MLP neurons of a small language model. Each row is named by its layer, matrix (gate and up: input weights; down: output weights) and neuron, and shows model dimensions 0-159. Each number is 128 + 32 x the weight over its row's rms, rounded and kept within 0 to 255. Numbers have three digits each. A neuron's up and down rows have the sign that makes its largest values positive.
After each neuron's rows, "fires in" lists the words (lower case) most often at its 100 highest values on Wikipedia text that the model never trained on.

L2.gate205:143120072119155162146199100114150181101070139114108097096137114093148116125146138162145065143172142125170086116122077163115134082121143151102140114121121179169123107110079166119109112189133102143154138112143118103147132115157097097128182148122045135117119097113128206151127133060114118171118176150199062156150155196113168064088125131155139100111084113138111113153131138092163116147118154147138076080132182155078183102191163150108122133177144112079135133152081128147147223147148127
L2.up205:169124139110155151142142148077120150111163119104109175170108156131160092056127096125165153138150080143136118167100087077138092122145128102152183097179107105102179126125144159176122163077157156078103143174130171153107160138140141141069132092117106072135091105111115143144074187172119158103107110124131144095142113091202120070110174145138132150027083137057151161117120120106122127130156131171156138157120133107127158118141086170089103144186199105121092146089170203134129199122101096
L2.down205:130121123151118132184139117133059161142059111125230095117157117135129113077111089118157086149149119110126138079067086137102090158125105141059113163125122156151126124134150089090186086161144170130181155114107116119086120118181134175182067143116129145086099115106109078127153127081111124128096100152109148131175127087134096093171146130175083148178119107236127090136118146120113155179180126170053104106124125135131084159112139145171143112132128097176094079143112167134138114078159081
fires in: "state", "city", "states", "west"

L2.gate203:094150186098136159144170135118148155078082082128129185093051141137096126138143144121110082192078110147089109109095109174092109103104156095149129164129137173166147123126180100097091156130119110058135112098142084124162114087146094109170093142089121145155143104164109136110153108114098124139100081110143097066152190096101128139127131131121095118144108114145052103134091097098160142142077086113148144092015170084118084050080172121137159112095193131074151134158117126108117115173146127
L2.up203:137177167113118110151146150096109088132114119081109112155106124102169113137164147127134085122120169166120049167136116109172131106076121123127076102074147101139141126182167125067162146102122122141136153082160114134198076167115101147090132167154077129122139103155130163078132170159075083111017148116180120097145109183134135104120043099138118111171165211047152139114143131107122147118181138132138101141112157110137139128182147153143144135188169105079171143176125150067145139133110138
L2.down203:140059109129135189168187139108115093061129102126096168135164072171087109098132103093123104138077161149084111113175122133133115063175162113166138143087126107157131117116146163105108138069148134100110147127185177134162127111150128107025146116139164112146147138131207101130064131108141084046103153133172103141143088084112142113167161144140133185152134127100136140089180180145105122087183140170148141080083128130194144109098138102085112121139145130122100169093158198113126134155131098
fires in: "also", "total", "economic", "was", "public", "monticello"

L2.gate427:116156138164104101146131174102179135142078107152128096114135125147153191106082149049129111188082126128107101140105060187125098156124112115117147152087137143151101143191097154132156130137138100127168135149169119170110150147121066140113120123168134124140153058151113106132108112159186100083134149111065096167148130121150167151107067133061135093123113151132096110103119149119149143104168108108170107140129112136075157164119136088024180093132141073128124168106096087085075105124068224
L2.up427:161142139126045104124057109115107088111103096112130156130170143116125145177129153098073178149180086141122158113167106176094071119143152109069176109089145133129114127199089090173148095190119110134126118081121121075103091100092111134116098060154194116101112094130129139127148124162139120174181165156112111139148110136186099174107121103091137112077085143167101167100131162139109109036110119103135149151142105200152157088167134155127139092062102111137084127114152110162124136099065094
L2.down427:144190158140140129099152186110184106179099104134121213045135183152107094153106084101175125133093093152174148110130099122100102098131152110127093099137110204152097114118102090133093143110145064110096125092076143150109115134156094154164087175132111089116176209116128123124092144153126166113162123155132116142057081096129161154073147132129161159107152146104084144153170128076175120080153103105138110160166144112082149175122157084140147127105130085124135155125136128133084060083089197
fires in: "between", "including", "include", "like"

L2.gate230:097076129197086156108169146105151143081134039175138083123119158121145077119124118107145077091143126126156149121114118179122085132182121152052175092139155123100125155140089064199104166166143153115109094152188130117117171143138124110153105064056158115168184145118120148097093068088177165105136114156110131167132125152178141107155119122172092105127104111166148120124109109111122073151141096127118127086146187099128104052123179109157129101131158115088109139173077075170129102158105148
L2.up230:155127133146092190119166114132084149131122103177086094086151181099111099127156141126162090162155100134172137102153092136115141092150098152109173099051187130139149124138148107133137184085158152104128070133144147123080181166110111088188094118116140084139174181100152149095104141109101176091113131203123170123119123143169107147141060074134103083176114124141131096088113138108142149157173108136134178112162168069156129111111205086107076138149157111128072116132039105174083154093113128
L2.down230:170127184058150139129110142096096152188092136102123141097101141151164147159098131105134129158105120127157103134126161068137133100152084114142121121156126093135125125126145182096061130108121128102146151158000111120063123105099059124215111151177165073157107108153117162163154168166118130147129110081111097147109137138113135180161078124103142132165127200094095106141112135147128160148125095102104130108160151156117148180124105138100103140160135143198141088099132154137139066047099153
fires in: "their", "former", "summer", "railway"

L2.gate424:165138133088153126083191121223136150090097119120174133117094117159088102140124152159096094183190136132102234081117108162179156169167104138159072097153134167158098124177100092180140073166121174161124113083171163118124071107158163123152118075137126135139080092077125119092107137137124140143171139144140106137099133154093125117120083149138133114076187114117128085115119121150147120170078134193154090090145178148095175117124064140120126083104166129096156120113090169161101135109130099
L2.up424:111141118065096144101135110115075166144153076137118183075130123073131151114155133131113104169141121114173172127109151140112064108122168113109109085122141129088160105150120211122129130086120128145136180141123171195091127116188181148191141102134128156110113135177051117172104165156119211094116064109097154122098096189145140164117133083097137183157104106148145199117144110080205160073117082118144142105133096086116162161170101154116137129179155114098096162100135144148144131133166156
L2.down424:138078075122121090071112130106154143112065109130090146110090070146143118074163140175157068072178162080149118105132083149167168130131071088141141142158123126199147124102108133146132163118083193153163141180195092119124050193179173087103199096141162151162142129129103136110111124137158094097092126135138111114150135089187161124167157113128096094134138160127142107119074099090140129119139053142099076128135145102124147133043080161150100142118160127130124114133157124100151158129132186
fires in: "states", "assembly", "france", "hungary", "gases"

L2.gate130:167090119091117181115135098128152114124174090152139110102103143069103135127166133107108170093138154167163145133097135150137233144125163130110118161197032145121130146097077092163102127168124112078107122145166145091194071094104175119136130066096124139055131124156102165135118095175163123132151107103100103124130173144121104089158143129136081086133114095104105109122167169069150127142168148133161121135097168130161179115163116116067159190112178135096123184202149100179105129147156123
L2.up130:148192198158171097135112108120122094144104111127101094139124105109148128154094110108119180182097160109171130144164103115099161121064144127081080091153134120166086118125100121116130105189124086129133135088161115147137144067162138118134132141095154115176185068120109152102154121207155145150149153076069092145105178079093196144168173137097130068191167155127084172138117117106137144130177119074116131071162165164121158184056171134141166194126135126113153150107157091112110152145158140
L2.down130:120076168105149075105080161126147120136182105128109133122107132141116067144126068121102137155130142164159161077137103199112099088089144127098081166120068127090174096107034123093117133122117072090156108186103103099166128080185142101255141119115168128101138154094134129130128155120119147143119124125082104145178096141155098120113129058143106147170098126086097109137131085115143098147152146083132149103104160121088123141137150099142163162114155109094128209127121149117109096088151108
fires in: "been", "have", "had", "being"

L2.gate110:142132171093133138157120069143116141069082090131158133150145095138133155087122129106091140192114139156083169069086139166113046115122139127130131133105034116125125159201155100160140177075187098134168076119172152128129130125187130121147144126139182142125076107128074089094160126053110155052159170126114116103106104105134142138105100096123101113085105179140159102062105155056072160150124093120089082141129158131134121156099123161136162146105145086156160098126122080096165103119126094
L2.up110:102138128150149114136214145106090114112147153099087189074118086135150119164160171156172160151153173152156159145045208153144165115224127164107114084118107181110098176140151151144100095130160135106109097102130150116097099113151098158135144113107138168092078175141109156135082104111068172183133116119165139108139142179190160127114169082112155078122120141167097115096151126122146163151089102103117128081073110110163137132109095158109146147085138137146183082081130104155093112137186183
L2.down110:110124107121158124072130131129113184122071104173116153129197109080160105071127113126168131137134159164164139124139088136108151198172126130179123101123141121108129126111166094090126161136137154062171074159085058160105116092118134125122163092159139122146167156042087126120090119118109191108105111099057118166167132085092165133109123059106125176151068195184157155132112164140118138151157125144079112101165155129161153158108181149087141063122134168139167093093140078109142096089159136
fires in: "french", "former", "six", "arts", "four", "mixed"

L2.gate177:093183134213132149148128125111123131125165069174161108098092115176118123134130093162084147137152104080150137166144051153065070159170081131166146118152163106180146061064149096158122091144164119111099151104108152146171133080120153093130150115104137137110191076104083177131169132105092060109091095131162096169144153116119123094048163097096147142160156106143134103125128082111145137099116088157150178133150165109180108163084078113112143112105106178107116112137100093155140171130111070
L2.up177:143140136088181173143088148208140138172191111112173095110141104182112118178153132141084163115145090175205135110210132133172122134141105070164134173111162114089127155088114092122114115119109084118110136092126074118173156114111133148114071157136147083129153095126128087096175128125102114119120137095088091084196135152134130123087147100067070139132124105127086122158191110097160149141138102149106116121100128086135104161151110117140070170157123181151140126070136099203175196106101084
L2.down177:105145158095090089113086094131123155115088126145089176102114125151180127135135118136169091136129119147152105048074111096102087114135123162091146179150170139167142168156113176099154145104097169136137104173018103108090107118119156106217095092061131103176152132130102078195073111130164150153160103139087145155171148091146151092109105083136104178145146156139190124131140166116119120123112090145120152129085095153085134204162144106193064130117152125138111158142118132147102079091147144
fires in: "and", "while"

L2.gate159:135152180115160141121132144112192167145159078136144164164125091128074130166148123077112123117111095142151156085126097127130106117143162069061146137090121163121154143107140125149142158170102189085135151169145085178151105054147146151138111097090099161130165122099058096120088180137204113131195129070077083158138133107119126103174145111105134125193113158108120076099215129093175083148170079145129103088119091136150129177125067111113148152142136181099082161141163137127151126141183120
L2.up159:204151052157110189115125130127154132117099160143128088095121135148117116177126155057120130158179157113096107109153125144119115160091169124104146148099108167091141132065143114157118101174104163175103156188136181109139133129051120103147081159135127117209193112176103089153115124174143112139143089153115132101077142157142163111158123148115147095144102127154131097209102178158140111076117135097146099140157205109178174127169078164129120103148150144122171179205082108139149147166114126
L2.down159:111115171101147170116108113145143116146214175122144158079122178127143121112099087166104122144062115141125090146108139139132089113108125106144139070148126153140087159123130116152113128117131109136105084154095084160111085103200131107167180092099084127138137113096142126144136108175121130121148205173094070175062192148114146110087156119101128116114143182149154119139128101061135105107221102121164171150083157124116092121064135068106119135109156120142114142035098112087075141118209100
fires in: "been", "also", "now"

L2.gate45:173148140081129172103139123157189171149175168134123077091164107097154139151063165140134116093115091150153149126113155151170104158096081100178157149099113109105191162112105105135165086167172143132136090122150088113119158093078165093160138089118100165118151130137049097130128114189144175121156164163086104147073166153086095144108183089124107129150157178100102093068143093144084142090113034054096100127160132154116107167096120095106123172113116129098147125113124122163146107133200108
L2.up45:163179136093177135135139114150108162143146144174064061170202140158079067131088151129114132124139129142105096151073053155146047141101155126095125135095069123124142131100105087100160105147155126093110119152169121174191121112099091086146148132120129080170144094170139080146146142171134091129164154110131111127064157140137120154160163159132184128194128112102055142214082117116129177124158098148133098161153139170147117111161158110126125131113166063106136102170060115093162128139133148
L2.down45:127143134144063054096128124179132163076182160160102066107102150164102135166101092138092131147155117164158093066153149098148129164131121127128101132133111156143143104144168165142141070078144085122169113127147092144151127158183072076182180143142150176090136168159207104108130106101172115112143148147118114159112145107182154161085131089153131105143117111127151070149172116063142092135172097067158119158189127117059171106154146134096102154106120088119157169204114085133135093128165114
fires in: "member", "president", "secretary", "september", "founder", "now"

L2.gate432:134089120124056133112093127156158109154098116150174158204099151145099118106101109101135121095114109095200139195136084159132086173137090150073088172196148177101105145128149124098143111119082153112115133155193189102138118116117130135056121150163126095078134091165100104065131144146122082116136122095085125107110178106146065041143141087141166083144161133110131122110161151167149167105159122185102143144150157122163139166057114112167112094142089129103159113177135131173116092097138070
L2.up432:092168138113075138108170144116134109132133119112122168170149108153098146132123072128192123124150116145093123147124140118096138177108096149086106152119156172125077109092138150096112139136059169136206146172140142106114082115127128148113131156179136120111097169114103110094136214071038128119173106142074130145103173123152110050119153126176145042156204109192151079115230154122163106144168128128106141109152147144160116151092151076134127150167148123156142109127105162147114155162169087
L2.down432:119107086131125138134105139133148128101125101161120135137177169161177177174158154161161149099119049130101087090096157114120140151126155118115139201194122115187179119046089124149183093082093153097127179112117157131179100133175131127133159096125137106102190103115159143188100106161124130133099104086182109146136112142119153151178114171108114117061163171157191095078119115121061153166123212126146110131151135151108076175091089129122121115110130076146132093111071146154133161080164132
fires in: "high", "air", "area", "airport", "election"

L2.gate20:078158169196157163199119123145124205073072111161176109126088169126108157139128093102124079123137136157095139087072088192140109119184132130173115199162086138121115130117118156175102135133128056124124053139130115132141144111139118115104160083116098090108141143091082119092153140089103109070088144087098179124155144132116141126130181131148104162067157124147208198122134123084144139135079081080144119148120133093091094159136144122100155087130110128120138160113079137071108079152117155
L2.up20:151173102143137155144123185151077157160123152165136123136113112069067077139115147187124156099122166027125129152142188122134108101115126088176073158125131141163125163130065202102135121147153163061093124144123078093157078044105122093157154158088102162131155119084177093134109121137130135118168083174071161138155124142127140099113150105151082090114100109147141146126176162107129137138168111136139160154131119093095058171153146140083123093140142128156159083129147047090096085095109128
L2.down20:100078067157095160058079056096139174158150140086113134097137200151119113113117148085132138090133167089159208163120155165098142137164136114108145116131082072103177089110074169051163104133107118084154134177101182139123081147128116119094133124150112117131168155119143046107145121126109140160103148103105106124142124160115123127143106164189163162116086095135139124141135101132132107097097114129153062164142132101131158141083141148116196106169124108114137151166127211136094106135225128
fires in: "first", "include", "includes", "including"

L2.gate222:133133145103157120107176043133164138125122123124176131100131133132149095161104136143115139121158081168203146125119155170078149154094152143093129157126122137113103187152139105117121156136138193132139142106152109101151150029146142113084139125137159194137128174089105152078138097177125104188117111157144134053172186099083154105086111095150140154025163146102094058122124129108077079128111083147134123117122107104114172116074130048177142144111118162151151150182157100173150115158143143
L2.up222:138127144139107126087107104148094159138139162143103108094138103116100123174118131144168126087165115142169115097077138114083131112103141115105087168172081164134146190127133159067138131068129154150128155132131131103137164081146102109129111173147172188095125167090119112134134076181111126157131099127188166035159162070061115214062144073149172118071163135067104064145124141156084135129103115110115159127090123108127164187107106073176106172086111124162132121151128148130155153054131112
L2.down222:103116070131115126080086199097159111145131151109126135145167105061096118079144163158158089122142115111109107100124113099130151089138163138119138135161079094150115100042082142148125086119092121125124141086000175111180148139076146120124154143157173091166122134156109062154202138145118159135123133088142116167154112108125122133157109080104159121196095124146087141149096113144131157113097131161146130058148129095127093115116099137140098120178089118086135138081103113120101197148072134
fires in: "are", "area", "barcelona", "launched", "high"

L2.gate164:137116199135134086123141126112174153179172103119078152106120162144135189151073115098148147116086154147142162148057135174105138188106135186132148138144100107076133116081095190159133157140124157110103136211144144130156123093099139127118134179095138153153133115134088138097165138103214202207131160148098159174119121157083112112157165091105137072111134182135111064101179127136124118125130130114115126153163134212120157143163135074172154133198166114142082129159126108133132106164140166
L2.up164:107136093080166148137123148138100121169183098134124149082081132147096098168145144131120117086136111137049156085165092128122220156145165087130130184130091086123143164117115135124144054121158157081153124108093159147135088125151161132154131177185130155090124129136189166133137118160194119133101148139176140127151166127082118126139119118124080104103148152159177181023121144086154106122184050082096077177141090127174140177080103149087193151123135139161125095130126133146143118112101106
L2.down164:124155079111123117106122114085092129118123098130084122089140186116161070133122096144134080141121170098082135117136131139169148175135052133081150174119169088160131125119154109158128057158175116138148133099189128131158123131170181116190142135113161166115084070162116104126173132166071133080088031156165147133112175187202090149131170104087153167138098101177144134131083076107063174107145137134137140201096140155174127137127073132116100155107123161135125120132082095136144113138141159
fires in: "known", "been", "non", "made", "not"

L2.gate186:131185219187086156068077121129153125157105080163072067129127115133104094120202114117096123109120090093107123111094106103100086143119183117123125123154134148162106109109049093195117131113116171122145181145168075107097140127113122158130136128063150123104186117170073125160143086136168109130148162113040111159126133155134135100103186122180158131093115154200114137071148155129110112083115120122132124125120119181143121155148133152146154168129099070097149164116168111161198102121092140
L2.up186:143119099133121109097108105148108112168154082123125044143128118149090165136150103149111096164154143137099183145072167136103084159034120113095141113175104136075098114140111117129126165148094093195112128155155099144180101187129108113097123059046092180109184131128093133113137092082133084091194158135124120098114173172146082150159129102160124083091169177130131112148078151112128165108092179092061136106129159130141133086138113078170072136128143099145210150147100124100148124152117123
L2.down186:129082118123118097081085143178142112131121188118083091155101107147095096162125061120117128119070124065073129103086095167126171123155174148161104110111113156141120109120090141148143205156127116090134127164120096153156159175109084148215155171108095112154118174103111119112093138152132157133150198163061092147155185116117157127076188160145088135149103095156096086081145112146204102035110136133156109096105064176122133130114138129140115090125131078075132147121159083127131146143133108
fires in: "after", "before", "since", "have"

L2.gate438:150131135121121104118103167073202102139152146133167136118104162142108121133120161086156153114136114100130143161139122187089176167104170112102149130118116161175121082099090131188139058180085140108206177164138099101093113132106136136149121113104140102164095117076088080142106125225143090166142109121108155177091135161141150096180120139147065122145089137167133183118150124144139092112117163071177130125164126115141169185075096170130121102141145142104202145136106134063121076198181118
L2.up438:189106137120152119160150128125111102116158074117140122092133079207126118112155132101139191123133102150100174092138103159156096153128180139131137109071130175135220085121068124157115106113074131077124136187092111083137136093131150133161068103146117114201173097141124117109168102170197123115109146171108093129105146149114136155226132117103137080113079133105124073113132144136143118079170108130101105075127200168145118128108065134083120146132092159149156126148154121120204142144188123
L2.down438:112142130126143139124131093101091171157126084151145204137120124157168111152128094157169098123104152183106140113125127144148093139078100130123113138170159127166143114140130149126115136106182088130125075165063133143115065118146126094214133125088175177161112115080171176134099135108118190122118133152108160175098134174175164108129123070082169102133100127090158182152110098080107111069207094077202110115114188126126137077144134156151139097141165119135122176125129144173083154080196069
fires in: "been", "being", "became", "become", "now", "usually"

L2.gate310:140174168116091094196128185133137116113132152149121167103137164097123116098144174107112148075106121178106148109097113197134174166168100121154155153125079103098153161106143092182135128105101145119137076180196139130178086149123143155129119146121154046113097120108110168061116122142174145123130127071133135063180175163166136064127125140126113106079120093158147244093148097117119126144114149101143124163078160128170128088170067081109114145132136087110181110104109073120140095127143120
L2.up310:088099100154108163077140079116113132146116101108116122132074124087105158086120098137138067179086167102140183118151160074164113087057089147134107127118131091112163143173167099079140108132091156128133180107132156132167102126098151089133178108108169177114141165136163122179092133125120107128148160121152176123143100093087197152136070151059079146204123129087083126139177120100082169131149035067163092123113141151110082116124139136112162107123099136148075200136082102123087138135116120
L2.down310:088147137139153193110164170077124090134123115122154120148118082137122122163087102051128096156126152157089166094121127106173103126143135171170139112171108206105101190143148149119062115105148171110096149123149127159183146118147097134171142172131165151085119151162089173068146134097151141115100112048072114118160144075164194124106169115117103124153146094075134196117128136144194130143158106177082154051119088143119099138125126152101163166178107114096089152113146118172122172188134141
fires in: "his", "their", "its"